Weights of a small transformer language model.
Architecture: rotary positions, no biases in attention or MLP, untied embeddings, attention and MLP in parallel.
MLP neurons of a small language model. Each row is named by its layer, matrix (up: input weights) and neuron, and shows model dimensions 192-255. Each number is 128 + 24 x the weight over its row's rms, rounded and kept within 0 to 255.
After each neuron's rows, "fires after" lists the tokens most often just before its 100 highest values on Wikipedia text that the model never trained on. A number after a token or word is its count.

L18.up1422 [131 104 156 169 131 155 149 187 100 178 105 122 124 120 116 142 142 171 150 156 117 110 118 102 138 123 142 150 108 109 112 139 160 125 108 161 161 132 141 149 145 117 130 130  78  93 134  82  75 119 123 127 117 121 101 119 114 192 155  64 189 117 114 130]
fires after: "0" 16, "9" 14, "3" 11, "′" 10, "6" 9, "5" 8

L13.up778 [120 158 167 145  98 107 143 139 130 168 172 127  98 134 103 127 136 132  64 138 139 148  82 108 117  74 122 135 136 129 101 121  97 126 119 126 169 110 128 107 149 154  95 145 111 144 131  61 135  79 151 101 155 162 140 147 120 137 131 135 117  80  93  88]
fires after: "," 20, " of" 10, " by" 9, ":" 8, " in" 5

L18.up112 [ 97 106 112 133 128  55 135 155  90 154  89 165 104 133  71 151  96 130  72 139 125 133 132  97  88 105 123 136 133 152 110 137 112 143 129 118 114 149 160 128 123 128 151  95 107 111 131 103 116 108 133 127  96 112 148 132 130 134 129 157 127 145 128 158]
fires after: "\n" 63, "===" 12, " ===" 7

L18.up1278 [122 102 158 129  78  89 107 139 159  85 121 152 128 108 119 119 144 165 145 160 116 138  98 128 112 143 152 127  99 135 166 190  95 143 110  92  85 126 157  89 134 118 123 116 139 122 175 146 135 105 142 126 106 100 124 136 105 129 132 138 124 125  61 133]
fires after: " the" 43, " in" 16, " and" 8

L13.up111 [ 52 159 153 141 148 115 161 131  93 159 140 112 134 121 114 137 134 150 131 139 125 162 101 114 147 162  84 138  85 134 139 163 132 122 127 162 143 110 136 143 115  92 131 123  94 109 149  87 144 132 137 139 111 157 113 101 106 156  46 128 186 116 137 141]
fires after: "0" 21, "1" 19, " in" 10, "7" 6, "4" 6

L18.up300 [138 102  95 131 127 135 149 163 106 111 160  86 170 132 115 147 126 142 113 169 146 150  95 137 120 125 176 130 126 167 138 141  56 155  99 114 134  98 102  88 119  91 143 148 123 132 124 144 141 138 143 122 143 145 126 127 131 132  90 111 158 138  66 161]
fires after: "8" 21, "4" 15, "5" 15, "7" 11, "6" 9

L18.up214 [119 100  95 151 168 124 121 121  92 148  74 112 139 166 140 141 132 127 123 133 123 114 128 128 133 112 104 105 103 147 141 106 101 116 139 143 146  82 113 133 120 140 178 131 124 116 139 145 125 124 163 135 146 125 140  77 109 106 148  85 102 160 103 127]
fires after: "\n" 48, "1" 5, " the" 4, " Boxing" 4

L6.up1359 [ 66 115 123 131 132 134 147 124 104 125  83 125 135 109  76 215  90 129 104 107  99 149 118 148  96 100 142 158 111 134 136 122 105 111 108 130 111  56 183  97 171 132 109 107 110 153 123 139  99 122 139 161 130 123 109 135 143 127 123 129 117 133 119  96]
fires after: "\n" 81, "." 9

L6.up1316 [119 124 140 139 109 143 116 110  98 172 122 129 170 107 101 103 116 153  77 133 130 159 102 118  72 119 128 147  97 149 149 106 123 147 132 155 185 127 130 135 116 150  88 152 140 108 153 124 159 111 122 127 135 125 139 104 152 149 119 116 170 136  88 134]
fires after: "." 62, "," 17, "\n" 9

L13.up813 [134 119 166 116 108 124 111 148  68 118 113 109 154 114 142 113 107 132 160 154 160 120 123 143 143 126 165 148 160 140 127 144 100 105 157 136 148 144 150 155 151 120 137 154 122 104 160 133  97 121 104 129 115 142 121 120 133 125  94  65 167 126  73 127]
fires after: " " 60, "6" 7, "7" 4, "2" 4

L13.up671 [117 101 121 149 124 140 122 150  94 143 139 119 164 120 121 138 116 133 124 164 108  92 139 106 128 145 137 134 104 142 148 119 113 123 114 125 166 120 106 151  94 174 103 114 151 145 132 142 123 107 127 155 118 118  68 143 135 110 107 142  80 131 102 106]
fires after: "\n" 27, "′" 13, "–" 13, " Un" 4, " un" 4

L13.up1301 [131 151 110 115 134  80 115 113 142 176 126 113  96 119 168 162 194 131 141 165 121 118  89 125 122 114  91 156 107 136 148 167 131 118 128 112 130 118 127 159 131 122 124 100  90 129 121 105 131 120 133 150 107 181 139 109 131 127 130 100 126 126 101 101]
fires after: "1" 32, "2" 17, " in" 8, " (" 7, "In" 7, " on" 6

L6.up1170 [129 156 140 177 121  97 145 175 110 124 124 141 148 144 133 137 110  94  92 125  94  79  97 127 113 132 147 131 152 129 131 150  90 155 124 158 195 126 124 124 149 149  99 103  86 134 165 109 109 105  89 151 144 102 155 164 146 119 156 126 108 154 144 102]
fires after: " " 71, " |" 5

L13.up1276 [115 145 114 110 124  91  89  96 113 112 103 108 135 109  94 130 118 124 111 146 141 137 126 139 154 118 143 121 112 109 110 124 137 141 134 140 171 122 159 137  88 142 100 123 134 105 109 139  78 124 105 108 111 146 159  89 180 109 101 121 150 123 104 154]
fires after: "2" 32, "1" 12, " War" 10, "6" 9, "–" 8, "5" 5

L18.up657 [147 118 176 163 125  91 118 126  89 152 138 118 131  80  94 149 122 112 110 181 115 163 109 121  95  64 142 127 164 150 128 141  84 118 110 149 167 107 158 116 171 108 132 125 110 122 156 109 118 105 123 110 163 109 130 154 164 108 139 129 163 130 157 113]
fires after: "," 54, " " 9, "′" 6, "0" 4

L13.up189 [101 143 159 135 136 140  85  99 108 156 126 119 140 149 114 137 129  97  83 140 111 130 143 104 122 133 136 138 104 143 110 123 115  93 126  92 130 145 131 139 150 103 172 105 153  97 120 129 124 168 123 171 166 145 116 115 123 121  93 144 161 106 131 112]
fires after: " the" 31, ")" 12, " was" 6, "s" 4

L6.up1113 [149 119 154 201 144 107 126 174  92 172 132 136 111 148 132 115 112 141  75 163  88 138 125 113 133 101 156 179 140 124 117 141 102 143  93 142 135 151 102 135 162 122 124 143  88 105 123 124 125 108 129 132 141  88 162 159 145 128 143 143 105  94 153 105]
fires after: " |" 25, " in" 16, " the" 11, " of" 10

L18.up951 [132 138 119 147 133 177 136 152 137 148 166 137 127 128 107  98 134 147 159 126 156 135 133  78 132 138 163 114 186 164 140 150 148 129 107 109 162 141 136 112 127 123 119 145 108 154 107  91  96 102 137 175 149 139 119 156 131 164 125  70  87 133 114 112]
fires after: " " 55, "0" 4

L13.up1204 [ 80 151 134 135 147 147 135 186 121 112 109 162 101 131 122 134 104 136  83 152 116 172 117 119 101 106 177 129 106 120 155 134  89 163 130 137 157  91 127 108 137 173 113 158 134 136 153 128 138 121 130 144 119 103 126 111 136 158 115 109 132 125 103 122]
fires after: "." 60, " where" 6, "," 6, "\n" 4

L13.up1443 [103 120 135 134  82 145 133 143 110 153 136 112 147  98 137  91 101 160  99 135 134 144 122 109 101 146 126 164 127 107 114 126 150 112  99 160 131 101 135  83 137 126  85 101  95 154 134 147 122 103 128 173 157  97  99 141 122 113 107 116 191 116 158 126]
fires after: "," 41, ":" 5, " more" 5

L6.up350 [106 173 101 143 128 130 154 136  94 132 149  86 125 153  93 141  76 123 113 148  98  95 102 151 129 117 133 158 174 121 154 118 127 175  84 120 151  83 179 110 138 189 118 104 122 185 191 131 132 151 144 147 160 114 108 150 138 107  95 140 131 107 107 135]
fires after: " " 31, " as" 7, " (" 7, " $" 5, "," 5, "-" 5

L13.up121 [141  97 181 114 129 123 127 143 111 157 148  79 116 113 146 147 109 154 118 136 137 103 100  97 127 133 161 159 124 100 124 151 132 132 105 108 139  93 108 101 111  97 139  68  75  91  70 134 148  47 141 145 135 145 113 129 134 104 131 145 106 145 148 120]
fires after: "," 18, ":" 16, " and" 12, ";" 4

L3.up1211 [110 146 153 131 143 120 102  88 119 140 174 158 147 101 107 114 138 103 112 132 103 154  91 117 139  63 139 139 115 127 141 112 130 189 118 123  73 132 114 147 119 130 115 104  80 103 117 137 122  68 104  86 158 106 137 147 153 123 132 183 118 124 141 146]
fires after: " |" 46, "|" 5, "\n" 4, " Time" 4

L18.up662 [ 96 112 177 103 134  85 122 118 108 127 114 145 115 139 104 110 132  93  82  89 131 117 147 139  68 127 149 135  83 139 102 131 146 142 108 146 125 155 140 120 180 134 142 125 103 136 140 144 135 173 128 139 103 159 130 127 103 157 150 125 148 120 108 100]
fires after: " |" 25, " (" 10, ")" 7, "gment" 5, " at" 4

L13.up1007 [150  86 171 147 142 118 100 141 157 138  98 108  82 139 128 142 112 125 120 125 108 120  96  79 125  88 121 125 142 105 120 149 132  91 102  84 133  99 113 119 141  91 111 118 151 100 148  93  89 115 142 134 115 154 141 135 131 150  64 134 175 127 114 121]
fires after: "." 45, ":" 11, " and" 8, ";" 7, "8" 4

L13.up115 [103  94 134 117 121 123  85 135 162 156 102 152 100 101 123 123  93 167  74 143 117 148 115  84 111 123 169 125 104 124 131 149 126 136 135 133 113 110 137 133 126 139 135 113  85 135 120 121  58  78 140 127  97 129 120 145 139 131 108  99 165  99 128 127]
fires after: "." 76, " the" 6

L3.up947 [125 100 114 131 126 100  88  66 117 100 106 135 141 116 136 155 103 159 148 110 136 142 149 147 131  61 133 152 150  94 120 142 151 116 126 111 172 132 114 149 122 143 174 104 158 167 170 149 133 120 138 116 104 136 108 139 132  94 118 122 148 147 143 126]
fires after: " |" 50

L13.up253 [143 108 195 174 100 112 120 129 109  92 140 124 139  89 126 130 125 132 126 165 123 121 105 146 116 169 106 152 137 161 159 146 101 131 133 148 121 132 126  90 177 181  90 124 166 128 153 121 100 109  97 145 160 119 153 118 151 150 129 122 126 121 116 114]
fires after: "," 31, " in" 15, " United" 8, " the" 6, " South" 5, " of" 5

L13.up307 [100 128 161 157 126 126 102 128 140 155 135 178 152 127 120 113  77 108 122 164 186 144 117  80 125  96 139 152 103  91 122 145 149 113 116 132 160 109 126  96 147 127 114 106  85  95 146 182 118 117 160 139 125 221  98 127 129 129 104 132 143 150 148 113]
fires after: " |" 41, ":" 17, "," 5, " from" 4, " by" 4

L13.up899 [136 138 143 118 114 143  91 116 113 143 138 131 180  88  98 168 122 122 115 140 118 130 133 125  79  94 152 174 118 109 122 123 115 123 162 124 135 142 112  81 182 130 136 109 116 125 130 121 130 118 122 116 160 142 110 155 127 150 161 163 142 151 130 114]
fires after: " " 49, "′" 9, "°" 8, " April" 5, " May" 5

L13.up59 [147 148 186 114 122 119 156 140 124 151 154 126 118 114 140 135  98 139 112 139 154 149 121  97 120 141 156 123 121 183 145 190 128  98 146 120 143 129 166 124 125 136 115  85  93 128 130 111  84 100 140 119 137 103 142 140 152 112 157 104 135 123 100 116]
fires after: " |" 35, " " 17, "." 13, ";" 6, ":" 5

L13.up136 [139 163 160 136 167 105 123  99 115 127 152 132 118 104  83 100 122 164 115 154 155 131  86 147  75 110 123 158  99 124 123 136 109 138 104 180 146  85 106 146 129 126 117 112 134  94 132 129 155  60 163 114 112 156 131 135 129 131 140 136 169 142 120  81]
fires after: " the" 39, " (" 10, "s" 5, "," 4

L13.up983 [144  71 148 130 161 113 164 162 131 184 143  94  74  98 113 117 157 164 127 174 106 122 132 119 116  88 126 154 131  96 148 142 141 105 115 138 130  87 142 140 127 124 112 140 134 126 135 116  77  85 151 112 107 112 132 147 122 115  99 154 120 112 126 128]
fires after: "," 21, "2" 12, "As" 8, " and" 8, " that" 5, ";" 4

L6.up348 [145  83 153 123 107 139 150 125 124 101 115 135 162 119 115 124  90 156 102  83 123 134 122 106 123  64 184 131 116 137 155 168  89 135 135 165 105 120 127 149 120 158 136 155 141 122 120 140 116 130 107 103 120 142 108 165 177 118 111 111 163 164 110 135]
fires after: "." 58, "\n" 10, " \"" 9, " the" 4

L18.up1160 [122 159 155 123 106  66 102 152 136 139 137 160 148 143 102 129 151 145 150 136  99 103  88 138 143 101 147 153  96 104 158 169 114 112 111 127 138 139 166 133 126 137  96 104  55 116 144 109  90 133 115 129 148 121 129 151 155 163 111 113 123 111 103 125]
fires after: "," 40, " in" 15, " United" 7, " the" 4

L6.up424 [ 87 108 141 141 108 147 156 176 115 124  73 139 154  93  85 154 109 129  95 137 106 102 135 117 131  99 130 147  92 112 147 122 107 154 125 121 134  84 155  98 187 130 108  99  64 176 156 124 109 108 154 150 175 121  91 196 101  99 106 138  97 167 129 134]
fires after: " " 84

L13.up1240 [110  94 157 119 124 113 120 160 160 133 156 133 150  93 138 170 140 115 147 171 162 141 156  77  93 126 108 128  79 120 146 197 115 139 109 142 143 127 128 148 172 148 134  59  92  88 164 107  83 112 142 189 129 175 139  93 157 118  76 137 173 142 135 108]
fires after: " in" 26, " \"" 10, " (" 7, " on" 7, "1" 6, "." 5

L13.up47 [101  93 131 192 155 162 134 165  96 155 119 131 147 119 125 138 125 183 107 118 122 124  82 101 148  97 128 142 135 131 142 135 113 131 139 144 131  79 132 149 119 140 110 114 104  96 135  74 128 145 125 152 101 124 114 140 143 122 120  73 149 136  94 118]
fires after: "," 26, " which" 17, "." 14, "\n" 6, "\"," 5, ":" 4